Weights of a small transformer language model.
Size: 19 layers, vocabulary 8192, 17M parameters.
Training: a variant of Muon for these matrices, 10586 steps.
MLP neurons of a small language model. Each row is named by its layer, matrix (up: input weights; down: output weights) and neuron, and shows model dimensions 0-255. Each number is 500 + 50 x the weight over its row's rms, rounded and kept within 0 to 999. Numbers have three digits each.
After each neuron's rows, "fires before" lists the tokens most often just after its 100 highest values on Wikipedia text that the model never trained on; "fires on" lists the tokens most often at its 100 highest values on Wikipedia text that the model never trained on. A number after a token or word is its count.

L8.up487:587491596584516513505470531535502553455438581424534459476557547565518581546473532461488426482462503535446466469442516522519496449406457374444415446517491446433463480525548474524546520548522389515396594548471507439561373557508549540527566573592486509533492446497501516567497586379452433511615538471610454519489465436449470456449507490553496557448440409485484435561520548509471468573606483589393503493462425510460502577563563529520512485542503450622522537538513512492506502523515537484490520505540453442495515498478495516458467457420483488509575551495460450497517510589506516450558471518477471466590507429504451502524517535482433428510472575503500451482527456467439555487576483465564527483540443514436477454565557551480425566457563443550479429568412503394519595456479435
L8.down487:537487487503531534524525463508493423482375512455475454516439522493558554502506510482493616510539537572482438476518478447479543457473495465396503523560488465461470445540499448483452476410468362565508521497555467446392507498454471492459554485564519544538567523588623579498413531464568444517478526523441451450493544521410481527501512577489449466427501413549451405570501436540503539518475570496475548577427504491566481601571570495464543516417539562562479421522478527424527531523514454545442645514482508502580500460572403490459478432545474457575511541478492500578510495543391423554489489526533514439563510530489440518617545566493534466553377507421527545446611452468535476461426510537546498524566561519612512414489443431481514482498514496456436398513502567479529550532509494
fires before: "\n" 38, "\n\n" 27, "=" 13, "G" 8
fires on: "=" 99

L16.up600:487544500437495514505465496536583511493508450546541434550412521442504503557410516608516485448511387505579468564445470535382420490616522449423593500510539441492558467503484516517572547536496531462534438536467478439443614487528576381508590535435515498512394461445541542456515485544423501446490528554554512531479490483476475512422560515491550514490467528600575491571512538496526545536521383492481381549510538446472471545566595452494516500546491551439467420450573380528509494529548523527556467517519621346574443559459503519544538522568537585507475475472558515482514476387539459455441514478517451507498479527510424596509526492485501582515505537454473374472482499484471453547528573514535482418512555434469588449551529444452429453436476485549507513451489424520522456505493482
L16.down600:413485481504481450546481592491539506498479529440477564458629507502451507516492546417451498525587556444481577512509545477460525514511505515580443520550520458428505506435494473512539445625506487510456547442486546485405425429515546467458498591433527405466591570457483523583503498457385432448523521455442500407555440478449482508487516544571455569455390505378508543524548557568502498532586540469427514487486465495539528505513552499494420491371506511475513484493521564496472523500521403467456480460524463514467430524605506461539426528442479603466494522457508519563535573450530320437464462565456520522467537480551490576486544442557588456449496475493557508522546420555531564533509485553436521391486510492553487505513572599470471491412393565541549558518558527466481517549581528
fires before: "-" 66, "In" 5
fires on: "-" 66, "\n\n" 12, "\n" 9

L14.up287:386497454546623520416393513518502550578445481522487448489610539530519493474452503448484381481501474525564474530430524544552467443535511557604477503557565481515502486476512606492497434486481519419427464544555423439482517501469536576394480609467507558478493482455500524562457458512481498441531558552477472467460445483449478583436532575455485454486492494484586530507453495490460522490518502529509478569542572523441448539427420423513451511553603450514591559536462532503478522469447498542431400487607551495509476528543423447459475468474572465559535616383497582428446472421477623493441521399512556571564541536456439447457502439517542385479521461567585521511512487466518470504472500512558549517455526584502529580498467491418537516478574454418480450538544526510570492544451483
L14.down287:472478455499560419568507529506471431583449568431512479429507436438403547615548461500522482512498442474480457475488445536480440567383412542478429524524554523482498627517549564483530515459557524635486482454468482466557500563498498534468408557466491491436496466483498413516526510492527499481445435513411419527479523596539527592513550515452623474430483477571553470543580481521591484578453515565423474491468508515602449545472455541450516520531451568428476494500528540448520543521475453562569499476490539536499478484473563511432545463479515606403494443535509429499462410523554489554490534427483603541566502448602553402489541538540530552497449512544496506447454344432519455461519493547543554532433381519508510517541487507547507434552533412525559545431575491494447447501529541
fires before: "=" 27, "\n" 22, "\n\n" 10
fires on: "=" 48, ")" 10, "," 10, ":" 8, "\n " 4, " |" 4

L11.up298:498495498384518475488481484513448551471552496539456544569420403469522516587450509585543481468505527563482486518475579452495450503521595408470487479405542536538485473495465418525481490540580528483511582539495496539434439515593478512441529415617514574445518436557506448499477505524487418587462557482572453521544524417446500414490511488466481478508406586512442399444518514508493571480525629512501488560533578528515518496503523519511477463432515457454471473422570488431498529498480480499516530472466604535448505546494394460448530457494543549448475499507493463502498560586528529479462475544609504508531508447475544581503462420412487626537481481514470536469515489462553527498646551584589415575514609515529532440499571443421463482401466519603463483392494424438529406503539560
L11.down298:526444452429413483536516437418464523558532551513497447519454500504428599537476467484504469511477525496548639513474539527457419477465453558480416473479563511553455421522554585484480480501538478491409393476485420460483480573565454478543541444512532524434472442563527522520495528456488415504456570551514494544542491477514465490537556571518560530462558515514503538478502453535471560533661521455438453499482445536437532488527434512468555464432501464507512569499478501463560553447547500504525501509453588509490495485595466534519402483491528515542438470574441507413488487480467535471391502650537545554427528417561599480547451453449525511446512514349491472499635493517557494387545493557392460540482523509499477525443509552513526474420515522441578517490566459542561480528687460
fires before: "-" 89
fires on: "-" 89

L3.up256:603393519488579575549526620425524484526523610492440529467528437443561485506512488463475436552474417515462498506555537514501530528500476536488486571532511546488530578486562512517386496545447592512504465480505545461447543539499455492518438573517536526572498594507425506464434490537481524493458562561577476530522461532461479592574580512515561434485466498550585492543457460494498438462561408520512487522374442498485563451471517501477523499545558540536438574411468473465525534437449510461553528467477501500586519516559422442415535508473624482490568540485567480412488440516470432482508390430489504642487439488525419435476430498360446551496528453570573474445515581394470446495427493446568490413364500523524520460554566516480520491497533495479515486507435546503415481460467530
L3.down256:468477559455586599527414498417504494639467570489494536511525472470489463443472449476527450497529546510507480506488541477537507472496561530523490593574543483578531616504584462467436503497506514537422463491552531591498496439494437449454460512579551475568472478503470521442526430472556547589496567570503515538470541508498539452503579499518595487465522485566509562496386474512488491570478483473562431495459522491567552467398484520436532534503482524476368590479452441484535525508517502457505499559534454473544502561535544465383417564508466586476549539408479479443520447579530521491463448491542576505427396521481469478550514532397465499485541491468648462526578550399484483393430397491502430395412436499532529483472491533445567528590480548435570494528537505590451510419431490
fires before: "=" 35, "-" 12, " Gr" 12, " Good" 8
fires on: "\n\n" 57, "-" 38

L2.up435:526491567456466452553505499587516446431587451512527450428375485505528551451462546506496476428508522487561490507421571388537402448538491529415511445479543449566551417479464434517507497562447432485427467581476493492533455563585525492524509514597531478583426550547520514523537638456490462545499491577556486542406407487519524475418457475471546523413521502467440510520498421463539516522532525535439552494529474472477533616532492526463569509469457506534508480518496466504461571527541559432533486442479520492516539437503508550596428516480417472589511533472468441530513443556415477443551502557368486479610458489526504527470491494560453564488407525464487511472546529523567625528497523468572601526564384503437495538406544522446559472443475394557572563443518428461518564529557484
L2.down435:503455439493514515535490522466427499551476532507460532429445486580495514447469577545435494587501488388490456461513449419552591550549551570497520394512590387464453457551515510527442500515523415558435517425464557478470513570485509547460563494483517415493504522510502463428521486410524505483409539504526520497466501530544514514447507607391519530431589514505423584514422496451529540516564452554455405600418531481502399562559494556408471557465619542561543500514494439483505437500586467640509475442518427539474514426387467466532534522502563563582501484486494537539582462531492438449477511554505596462529507439507452478551552475472597471464429590468496552427500483521562463477499490485437580450510533502597415410488463480470458518444464476446562452516537521501526590529554511
fires before: "=" 44, "\n" 28, "\n\n" 10
fires on: "=" 96

L2.up56:537489480414501467519481485515495428472532525492495467496572541559396488456500597535459598407596417490439522480532562544530477627514458507485378460544505492528455516470534404493562602565473414528493578477486486491542478511480582469548562481609455466448453498527453511574476429444505435518518572474572468413482487530458551445512566461596584471528552503452595498516513440526424495567408552538525477393493434484563406537477491578441509528525469493451526496473481477511456469480494476477543472466518550511561550486552633492524563421444427491555533517510435551516443424473428502546489504455418502469508452542570520521459592466585473529444476521412556512497538497516639486518450435523561529597473511520552465393429503574569414478526547467522486451500491461490452404461451528
L2.down56:473568471520550564554465482528532476478444488544480519497485563522582518535513437420459440560441556572454531516466497548472487385497516574503639492419496433540589509574491460523472437467520594549517506501448544509424509544515475578459479478392519509486516494490515491457495546526451487463476496477446537521549507442520421438414433449417442557373511577536480466499435483522572465456562554478481567580519464543438615481444537497531540478539503470583450536557488512452543491524503504505450520451479478418452442509548369539495422586540564428485464429456556394516531514544564447545581484496556496521495521446432448621476423585435537446624537514551493451500468458488404584481524533516448439417516466476489565562462569425464569505581456559469537492464491556537536599493551521
fires before: "=" 46, "\n\n" 11, " of" 4, "s" 4, "ant" 4
fires on: " =" 56, " found" 7, " inf" 6, "\n\n" 5

L10.up500:412520526618529504610475419505421478514556536416479572476574451612516569502396503522576447417488510473600553391454491478503374506554488553414430453412498461461537527591460608474511480509470499494472471546475402532482513396489555481475415462497535559534471558558485622482499449554510519500539508407546516467619447448477473443528483435467533424590394475425509507468442483576482571476513525485509515504509547496532488545513408527526492452520497481509513509541535533501499445536502408626493424469435536536525517483525512544445378471562532478585514441483491544492427442465527530546441564422501531461545539526505446509488537428560449483511493463509510534520474493429566591545488468503535587464478471576549513511485465451454540534521476530601434550513520597575456444490475491
L10.down500:464552547530489502529496520574433519516402449497491521620523472467476503501548552432535461482518565542481566408446500506529544507507455501420445403410473507514535499433473543566474539557520407631506480514582542536382469390534503518521539456461500439527537510444514528490478434538447455528453514463616460568581426445458498464519485502526473509462498523577476484447458483462566486464521383561425651519502562488384553524516527509518532488458440487447550492436514396491481471578489480405449548543555608542480474615474591562478375542440518422480455537474508625518556501477563495500484561605464495535469481527437508540512533469547537515486525544433547494554411529460484495509485558504511496527451529544525469541578528531388518514498491490530448442380587559451476520470470541
fires before: "-" 38, "|" 14, ")" 6, "ry" 5, " |" 4
fires on: "-" 52, "t" 8, "z" 5, "et" 5

L7.up38:489530531542570539513488495511502472417382493455467403465477549500568586517539553450443473412506494460494518431438553472520487512503443490523488502511603418486466557460454404488525503580548469548449535535450627440483446560547398525505604463520554545382509514506464531594556548417534365367587620541586510523497520449393532587508444571455510473539487495600573450459460557444543488468587506530453415490478465462484430477569556400445503479455526541575497520493446499480445467536454498507502578547528478480518530468437436565507433482530502523478480522455487450515525564518444562439533505542638450488523505467487546439488511552461470478520508587588537405485494472501481548477486493543530495507542423595582545553513454521513513508448516461490533483468462478536526608414524480
L7.down38:522443524443570462503445479575461435525460543446503535581503489591608525480574484474541520486478496588416427491523477413548552470442466464437566522470481497510474503428540451414469459469509352554489476567521451518454420530498560456432596498465550566562560517504488489537535507525502542533593617446545508547434572480472504492497590530387474444476473509498418442505413509485507421483450514510418490461477515507591448543466490431546525516511542478544483506420434542499493542564421449570442525443545569511463511413606461510469447505579444452574521601488517493542579482503390527471527461442528529425538559444466535472612435533516548452559448508526543493544491465474571529451494478607490547544566441550558572488396530442473472457540474436482585507485398554499496573444493487
fires before: "\n" 46, "\n\n" 21, "=" 15
fires on: "=" 84

L11.up766:550525582529491378535501406420488622473482513475516461532472517533446456490516514503511519478595519509568469501569443552548570464502485477535576543433473554567424583454475540472490476557536494533523502499458471406526502503547533476521538380532480543529416537411505422500555495532544486485487582434481455481490528475434387448495496434462484490524563515505564395560501493527441403452450486457494498555427480540443497537491518582535451479477529503527626585515563501514568476490521544476501392410392486403479467504505524513577552535579484535564438486590535493458504524508508633438491481538574516368610498466422435479550500476555435486490476530392545509502533471444541465484530428538557519628476434515467454539397507487459495501583492401552512534530466505576520425511499447
L11.down766:473495606505484521456515513553382575484537460508440515572427513478570447471513541535439441607368556571419603563540395447568449486493453478461551451443455418547473551431565445461462511555489438519485495453644522443475571576551594486524527448553442475535507530465514419517523541499493584505541529414504520533509487470601485437545510469488471460476483426565507655467504528491508607498478477603488477486546452459416560557495511529500449372468516504510598530450526517464474545517490565455503479478568479446454503555562594595436490561491534470547468504497500481444442559479483457501412584490428535514513421456448534453483562546441482479518517535479518518510514510468554461544555512537530488435489461522560415483499505509489487577457376497508554399502557430486452508467484571
fires before: "  " 19, "\n" 17, "\n\n" 7, " 0" 4, " \"" 4
fires on: " |" 52, "|" 26, " the" 6

L7.up521:498485565565468530453518445571528458562517455354483544461475500462449479584541569427351489494537455452402466544545495547610534525491510547417491462517508463492603543569425570404507563512530498489524528512467538500612501470425470461465568606556537454468495503409516412385545516438515450527567522486536468473552491495497493482511453557493522586595435502571426437506491441550455504467488519486548537498550484467434460482440546489446556492561510539601530484566472606492551466544452557483505560542494476540465505529590417524436449521568549521480507549466412477518508390521443590462442552549552494444508508491585535470418487575454443481520548499380541478517508509466471509485488496434494491389577459515567506531538469501497418613461560536479488510611433530496529532471480441
L7.down521:540563483450525477528562520552572522608552529508552488495426555506406498465435402470515495499528443523540590475602493541441422421506455436425497494529476552465477480574532499566560485366518514558489456504464398436458432531519558479467526540457439418498526545557536602539479558496431504488424521502429479503439443450539530581460493448414536394500558468343592488491507499493525534499575546465464502500472527480536429535467565521490536540486534552456489455483409474461565475574624539475424504523518519503512489407495645441395549473521531457519534419506484515444515624429554471547505516471517540502448565544540520472473488493542466532478502533467487603535517408565564510480446433557493519477430551452446420508503506490630422502567527470483493486477529470503492504568442579
fires before: "-" 33, "\n" 11, " by" 10
fires on: "|" 43, " Preceded" 10, "ang" 8, "\n\n" 4

L14.up640:465496427505535527602494468469433645509517500560555471536577553512555561516513439414520437569529477541543437524471500453465416482491407461475495472490502517574427497470448460565575549486462555524440565505524512521445547392483405586475477463540459435491463569504510518562470445481498397424537481470583470504476511484551543445506570474461483363488416555473505481540427470396479527483522591493562513436488520555474447503459423552485571483573523422464482461536541510431410443594535429479464549487367529532411540431437506423598421535456511460556585444486494585548513511418527507498561500500543513494467524489456501503526579492545541505471532474448439464474592575437472544435529547473501566483515541457528566550454451523552533474432512584523482493549510537506614511615500564
L14.down640:507506514456514498430599479521507434525393515437391507440402432476447470541456512518495438454527584459543554465555505509544509485474529576516447592494447500483396463508550418472538419521420566456536515584465438489531518452542435426477483467510480447509502494572599449394492531446519548595522490493548539458517479528449519441534533499535486608525475469513540494583555486565495567498466543508438536578493508508448568506499538477463462545453537522484533517423493537477543540541531427563544540464556486548457442512455508474511500472487562495586439505440553544547406463564545678400416423602559586492549456482496526511466524428422521583489502533467479397512536488498567496514623521556450512497533544504470430468509492615530539503340554473531532486470486516445394498503426494
fires before: "-" 93
fires on: "-" 94

L14.up691:441481425489537544540410514614439488483533558535510521549429594426545575545444516581577429485516518526450542483545545468465411443470495610497504470525471463420450467503502474521479489539532557535516490553481405490478432459529406519415557442511419449562465470441555443524542457486427421490504568481542432466521534501483559410505516488496468494476520473511454517602473496358425486503499508554432477489502534606501581518474466610525479432466565415468530507543567584506476477467541495483480552463498568512572543477524501571565497528548518524518512455549531549458516459529526571422581500555472521602425397511445552463570451474523475481459443466515413460567564469544464455433444569506447529502526483434422484530558568587529503526399481568512539403492522583545487630511401546
L14.down691:417507458471432565482499427461436505528495601483512483389401466536480454439468600427479509501594491481447540460572474510502532499473501548472556479588614427569437495473499518452466409541522518463438480554468377592428558577510484466541472514521486533505502509458464472577449497518533558488443485448496506489434537523480469537518567582485441434459482450556503451408519488622512479513513601333553505519504512467581531560432531440507441523518445514561439484439499592470468557442463501509513488527516463556586568561477621503526605507477544495495506570517524536408507472484500592463518437603592548487500479539488462461588463506538550556488449581488532552493441544508519540496496500481400595410493424553531421523470480544443514516550461462492479468524530449588449589442474470
fires before: "=" 57, "\n" 16, "\n\n" 8, " •" 4
fires on: "=" 81, "-" 7

L11.up280:549516546644410499579431530522488497552531374455524440502612474496532573528497490627466437449447517453486452514502473532434488460486520537402498505536492528488452547522488439505449436512433500499518514505534516485557494448526536538497506476528432577578555441548524610483441439497506472510507470469500394444577502522399483543460557517480434505448440476487445429450446497596511527524503473476529535492551560430544597521497524465585484443563552475583582411428491496587547548544551533445449525494567523511474504578558432532402435360493497619493496472543534465533530512451529639479482487536488478498557471498420487531498460474556546443566545445490464460491484489484537586518498549467526417552482556481533483429546493370446425503368545566435476515572501499492457511540459568
L11.down280:535472523472472504491550440567531517431513434531464481534533432535505455497462467469547518494507549567492539513546530546591553539423511457523497547494494634483473583560528563480558480494519501520456538418484520508485437586576566437382499547489428492478464499412511563496500496453452490451540556512537465446589502539515541416480410527524519377505412495523516466490440465516480483554526482547581471515449550454483508636535467444518458564395468499445567499540465472526509478451589508372378559508494487375621484418599441523459507537471461459482547511431372482531552516584483451455597467448399508394464570592439583456550449515472509493519533518467501586518451528531455532527475566428447593546497514482499486501547550517563504495541520481499547474433469428460580518480417480
fires before: ":" 31, "-" 12, "p" 10, " the" 4
fires on: " by" 34, "\n" 31, "rou" 9, " under" 6, "." 6

L10.up477:484458529649501445528587460487435549513469595471540533515526590459510527503471515566452592418467441472613509485567543342439539597550494488475416521526577506525544584508417516500580514535512490494493461463479507464319552509540445418569475522510481578537653446536586543501525480537538393491529552432556511533487471487499449394542540477438474454502417463437570452519495499511428487583542559503518468518489458476519422551448447516506477481522469514480522496528480475498525514516477531456475527510508561575529428526436455518446528446490492436551439448537437599383455507559603393521398453516508445420541497453566495594474519462547453485484480561484513490540510526500480585512458402513517524603514557516488511562484494475490443447520490460542456460504468506556446491510537543
L10.down477:556565511487495459561398487430473499465546471482459405565433387418540407495460530615492495471627482569452547601510509476486510488518477537450590457535507525546509522438567433497564466517473513480551447472552519433436499441436593510573525452449509477515475558516483469489490487452511449456488489428498539517522477533400506438499548487515395490441459490578553563509540458495514526553563506566406623571502548610544544474456506500508523388453464535575489494476498500512447491580445500531567514466518554560546527564499465568524455469515477551528513515527392539482529632479430575505486533521514536454566537466454401458467468537465520514553518467500416425554462560559553474550497381476589432524429442520494423582545530544433494481575477545447528406598415486440444510485495465
fires before: " |" 57, " 0" 7, "\n" 4
fires on: " 0" 29, " |" 27, " none" 22, " or" 6

L10.up756:464557491548493452512440515482514485521577528528452458520499455553466487521528503573426546502499591526516542559522513527532429415513582448454465449510378494441534455517534403508529657552426602522536567553503550464418452603427434505491477416503456465444520469555527608516500565463501465501521497523546463506574446472500510469494456527438453462585451444521467491492537471515668535521604505455479507460523546559501479505467434499370553397431567524495500503442565544497523586538430434576548528453465508453458488432472474490482488412482481506508509582503466525502505452462498519496468548429484484468543459410495448555467574488469486463450340493541408490442522489624528489490480607551493515506546590513468576483451547469418535602422506519438438505494545499472568529528558549
L10.down756:478519488544415501566504534474526563480523567476506454575443453530428546460512495434527473474551508558527442521463534587542501514533537550493578540568550496495444448463488459538467523493501594490530453472471499451588574454523474414460574341521431456465499509460593540496460524454571441423469483449566477572510561470443467540512554586579463482487497527515428528558481495505472554535602459501511593421471545479440585480448404531476552513420543501536512503408488456504518500543470462495517511507401549443579470457530482482488547523471473581621533494471447473405563514495482584411579531553466531545364433529603520569439521498464479523539471495491466395532495419476594437466513452546438441528562503519506517481508495512468485599394521618514374450464466482546473511431427555
fires before: "-" 90
fires on: "-" 90

L16.up416:426384526476530421550539518505507491535492510554457497524635498618500525613438456553443501458476469560516440433489446424475507524573570518539605565490559414639468553503468505495596463443589486430486399553540571440487570492468471590554532522493444485464463421608529478491576402541431454484530492487487463565525493501613502584530426540548431425458491465428488520480526483440470471496543513484476496472504532493443436505426590411460480454512500514529532535525526506456446555533503492476413474363508587424491570527449485540505478513428491535638478435540516520520492518500517563587431530591517503580561474522464498455541530453480559461486457494486508430495533490512499436445484496409520495525487559465595524543543450546474437526525493500384529433520475475485597503507464492
L16.down416:481507492471446532514409539516489445473575495464475544438584600521531538523481479527490454486356499437407478467405442540534556444432374452512616437465503498397459512555565472497535492472571444436513502521538476517501561501451533586548404529511489545448436464545518563520538513567438438515560552463547510522519518523432467499469597452536485544415484504524473566484554542593488455556455605534550520511499563554521466471432511455533562491473434429573614508461599470527466573565524517482473547468584504576459504572499420484507461430527552536573381532436516478443578476475480512447517510520495509367561466458503511422482528505419520575499448524495474473556459513439407529481509630423463472473441440424532504566538460511571480453521528462503546509519433524485552575466526583
fires before: "\n" 59, "\n\n" 10, "," 6
fires on: " |" 40, ":" 23, "|" 13

L15.up198:605537552407490603431506504543450440522526480529577526490459437518582503596488571600481558534472469493500507550506471463463546492470408502399559564583499456489486490454502445470485467510442479469488499420456518479443506445591598482468593508515635577459552440502504555487470472468475538485587477498562482568499530523496556440455486505504512577557494472553554492615559441405514531483537531581459482514424406529478487475490525554484494511446458533533473585529472517486535520541581489536439544457454495436570500517520494506436455582559528457599473503492469452601454441495440523509481575470428471477543435416517403474482507520520553483500541490430610488424501484571626548460443441492498582609569383393480426503395474501504426508479491518480515463552469449515429548498442448
L15.down198:474513518436542443505535565441452454577578518587497427497581529521511501491469480491524503454358396470541543505430395535555517548469554542454534454531526518455497544479537604522547487533587538485466447556506509550500530512431475496492524599512474551564477467551537533458407502556428432553526420521579540502510422470395477509441594564512483493526494432563490620457444450473501493499421535569525498393572522532467484491462451428472529561534458594559491463344536508485538538489498472551551569494468501439646515490453471431553439501471555530602483556388429533499495518511529492426532578536434494512600521475507484515480421519461524452539511512445424461586440441493507478417422501488422474527442481512503408515482551497512451492543488508421534594485508584499546507403521521
fires before: "\n" 62, "\n\n" 17, "." 11
fires on: " |" 32, "|" 21, "=" 13

L2.up251:558502492510525586579572596506547490577471594424515568538403570521465424556526411461500541473559472599480494467566451562486473505533550472568472516512496543424518554540474454504432469495506545441399461473504473540458468480510552439405468475566432485494478514501486594541416474432537495489430629535525529458578529397464452499528507511594535452537459552470554584477562461566515486485575453386518416516465405484478501455455493560556530480521534521527480584470542513522473519503597486459515527446453590469601451554503496444457490504495507575484456539480559460484491467558376533577540421437483550519483507509555440436600522500392397529469479435413519439417472566393527486530484477471492538457412512482567517467480558555522479488469477568442467491510372533557524479474514466
L2.down251:551571417501531536509534542493500382572466567486519581533459474512509433491444426453479575559500410523463493479602438528486492528574594529515476554530507565413509486450461465496494479465460471426356568503474465506511498499494572551462501508588512507494492506467485480544458573405487498499510574493497534538419546447453447520501475546538532510495561532525523470470427463513478400466542459343447457504496421544487548402455542525558472513542577634576557534452448540550459548540554471459499622399461563519536418528511518454476506544558499528509458570526449540535549456582430546553526428438532528451459531460551495525630551503451437513442465490455465428506434508482626420550453434500495512455430479497565450494444596568474498398575452473503531450538451552486557457500481511
fires before: "=" 45, "\n\n" 43
fires on: " =" 92

L15.up713:520458597495530556583458535580462543510548469486498475636482526528470452525512475434540508409440610417555436571536566538521570597471513519553486401433458467505566471427508486489560542473568540445509534516392552403433521506512516430462506511366479534500400461633529523461456548522490395487477471500508563623478503531397499521557450548487541431444499512571510424408511486582512518549485467464487493432433581553495493540515418463490443535550526575526598541500555543421484557509471440469503506475419578366507382521476498460517451501523448554475599489558517532512472432629530502490442498494543459512435510481517564539497511573541457565471512531502490496473439535543503548526522522474500555526530536455471488530467553446595496437507444456504466453491452477482520483549447412
L15.down713:523478546528557522570552543572468625552481414467540608480462471474443591501540484462503486461492532605393440469487482515473570561459495453486480433540518459516590519466525466508521498536533514514519553510479479455420456533584528401535516494468471507553461531580496503461469499573404549507462453515513528551454537490495419469471449596524501451430443573459633475503530533501541456539541678538509432573514515588473412512518516523589432551427469514494524488431541487467497484480420549469468498429520437459427472518490452390479487495511441575412517471544546491541492348493469578547447457580486449464511484574480506549589520557565493500470497600593568509549462468547441528496496478446384450416557437485485482584546468422524568574429505468512511470508503490413497486518479455
fires before: "-" 87
fires on: "-" 87, "ki" 5, ":" 5

L6.up553:524562501588468394504531494580573540452502616460641542542454542521462506514551503388491508426483497510503503508506538510500422398438419502560494539509578533562551470516431398470592436451451523584519568538513566453464450555345441543434584564533587542483506505527540445475530504445501463544550533496589442465515453369501524573431468538562544499494487463461460440544510444420446518564604554588427534518483485517529512497552468503509568460470508524562447485520486550422486482576472441484454534500602548428497565464469480524586454501460562459552501559493475478497492503521472421485476480529365384446581498517555489505511442541500524558505441488513439525410476466488566577472465546520404388481550489593492524466472459526513511502449510437495506446563475479515495542487492484
L6.down553:482479548468514491516525461468500507541463629439522528520462485501647651500612466500509498489467448529499482453495456482531599452548571491440601492545559364486495586469488437414513502438436375520536485540479580475446456572459545530446621534534574480505537541514558521473500520452467527406483528445501423520484559494462583545456495630372450596470533407553422504586503506432481454471531526529442538447516482424468493564519496480514477527420492550557402496592444518552449510562423460538470504546546493496529430473564444414497461481463483461554525494483468483584490525540382500493615579520500466579459454420505433450530450514477436531553440468470523444518561502501520496474519467478485540521549459497542523499471473514454475510530518534514526409492471500633499499458551481
fires before: "\n" 35, "=" 32, "\n\n" 26
fires on: "=" 99

L15.up720:479511526599471493555486482478493494549602402433548466426489539453431535455431490379534439471482497549481504542483483439503474559582413553506434520517506415426579452589549506533493526566450513483558461574533447529490497480531418515493544506459531551458517500451489537554445517489488429477550439465526439471533449454330609478491543474402553426496502559578462487478472472516465616545521497460502517562431573477455478522440566521445494504527523486578511470481549462551525525493536523475429601555525542486489517464547477396476497406563489610553579530463558495412506493458481573479529524545544440549436536468568451535506514563582424511471381497473522452570564482464514446381546597459504485437587482480475451546497449538534480579496512570531503504539528399450576475454422574
L15.down720:433432642621521567474519590510487499517479505475558479518593513477507544497542481579519633500501498504482520437441543567416432440487459541477536493540503621506464417515516468455530555479533527448605512552439467534492446459571443481502573509444514492490419347413474520513494514498527408534557581552470390582508496492546526466475514462502466500484493595451623476499426436544553461545440525467455638460455537442546513434509414490514487523462462497482466520555546497540470540515500497504385481394545495470573513490529541439407466482530449413534539444546486521464480565546530501462448498581503547498476484467509459564527525472470510446526401492474567528529491411518565491472522473436529468463492579437534439521545442513438524520490465501468564626518518509571411412595448490
fires before: "-" 100
fires on: "-" 99

L10.up316:504375499485593520544478502504484520462489510522587444541547557589539485507450568484480484545529466449463589523478474508502508401448530428450587506457483507475453565535443531568507551524527562485422513573390495476569490545455534458489426563517460440484428510484427525481492474492527563488498587528505497515494533604458495438554468576471459349559565566533475498514458575481434463448497617532490502446592461472502408460508474565425492466582553448479510450555480471565485468535507512438544455494494501413573612534504415557468435539490507474505538524409432600466503539459499410518470569484475481435610429461529438400463447467500405370482505509528471538537572479541492486551466598486521499506507547467601577559534508482556463611500502504474494502449456522569545473532376503
L10.down316:493615475511517538399511450454521589598518456527465535514487398520500574517479477474471362419523491522530417478467480412519564556493540559544490512509537458530547505513451424468501442498519554474400469548489563414460579609554552535488494443540548569442554521519479499582522496452495490534464472533498568406503411516486501581482409494531521551474457507524555515515556533519513486523492497498585484554488577536575477472517550594536473472417461551501360576480478512546569468491607512582534489480416511492524487451450573514543535459527421436515535369574502571408564476532534524432516508493425477518495480511466550450440529531554511500478520531532469522407475429428495448563545472454404585500354436486530453513522485493460572501484504537605485533399438423511421512566447506
fires before: "s" 52
fires on: "'" 63, "-" 9, "ho" 6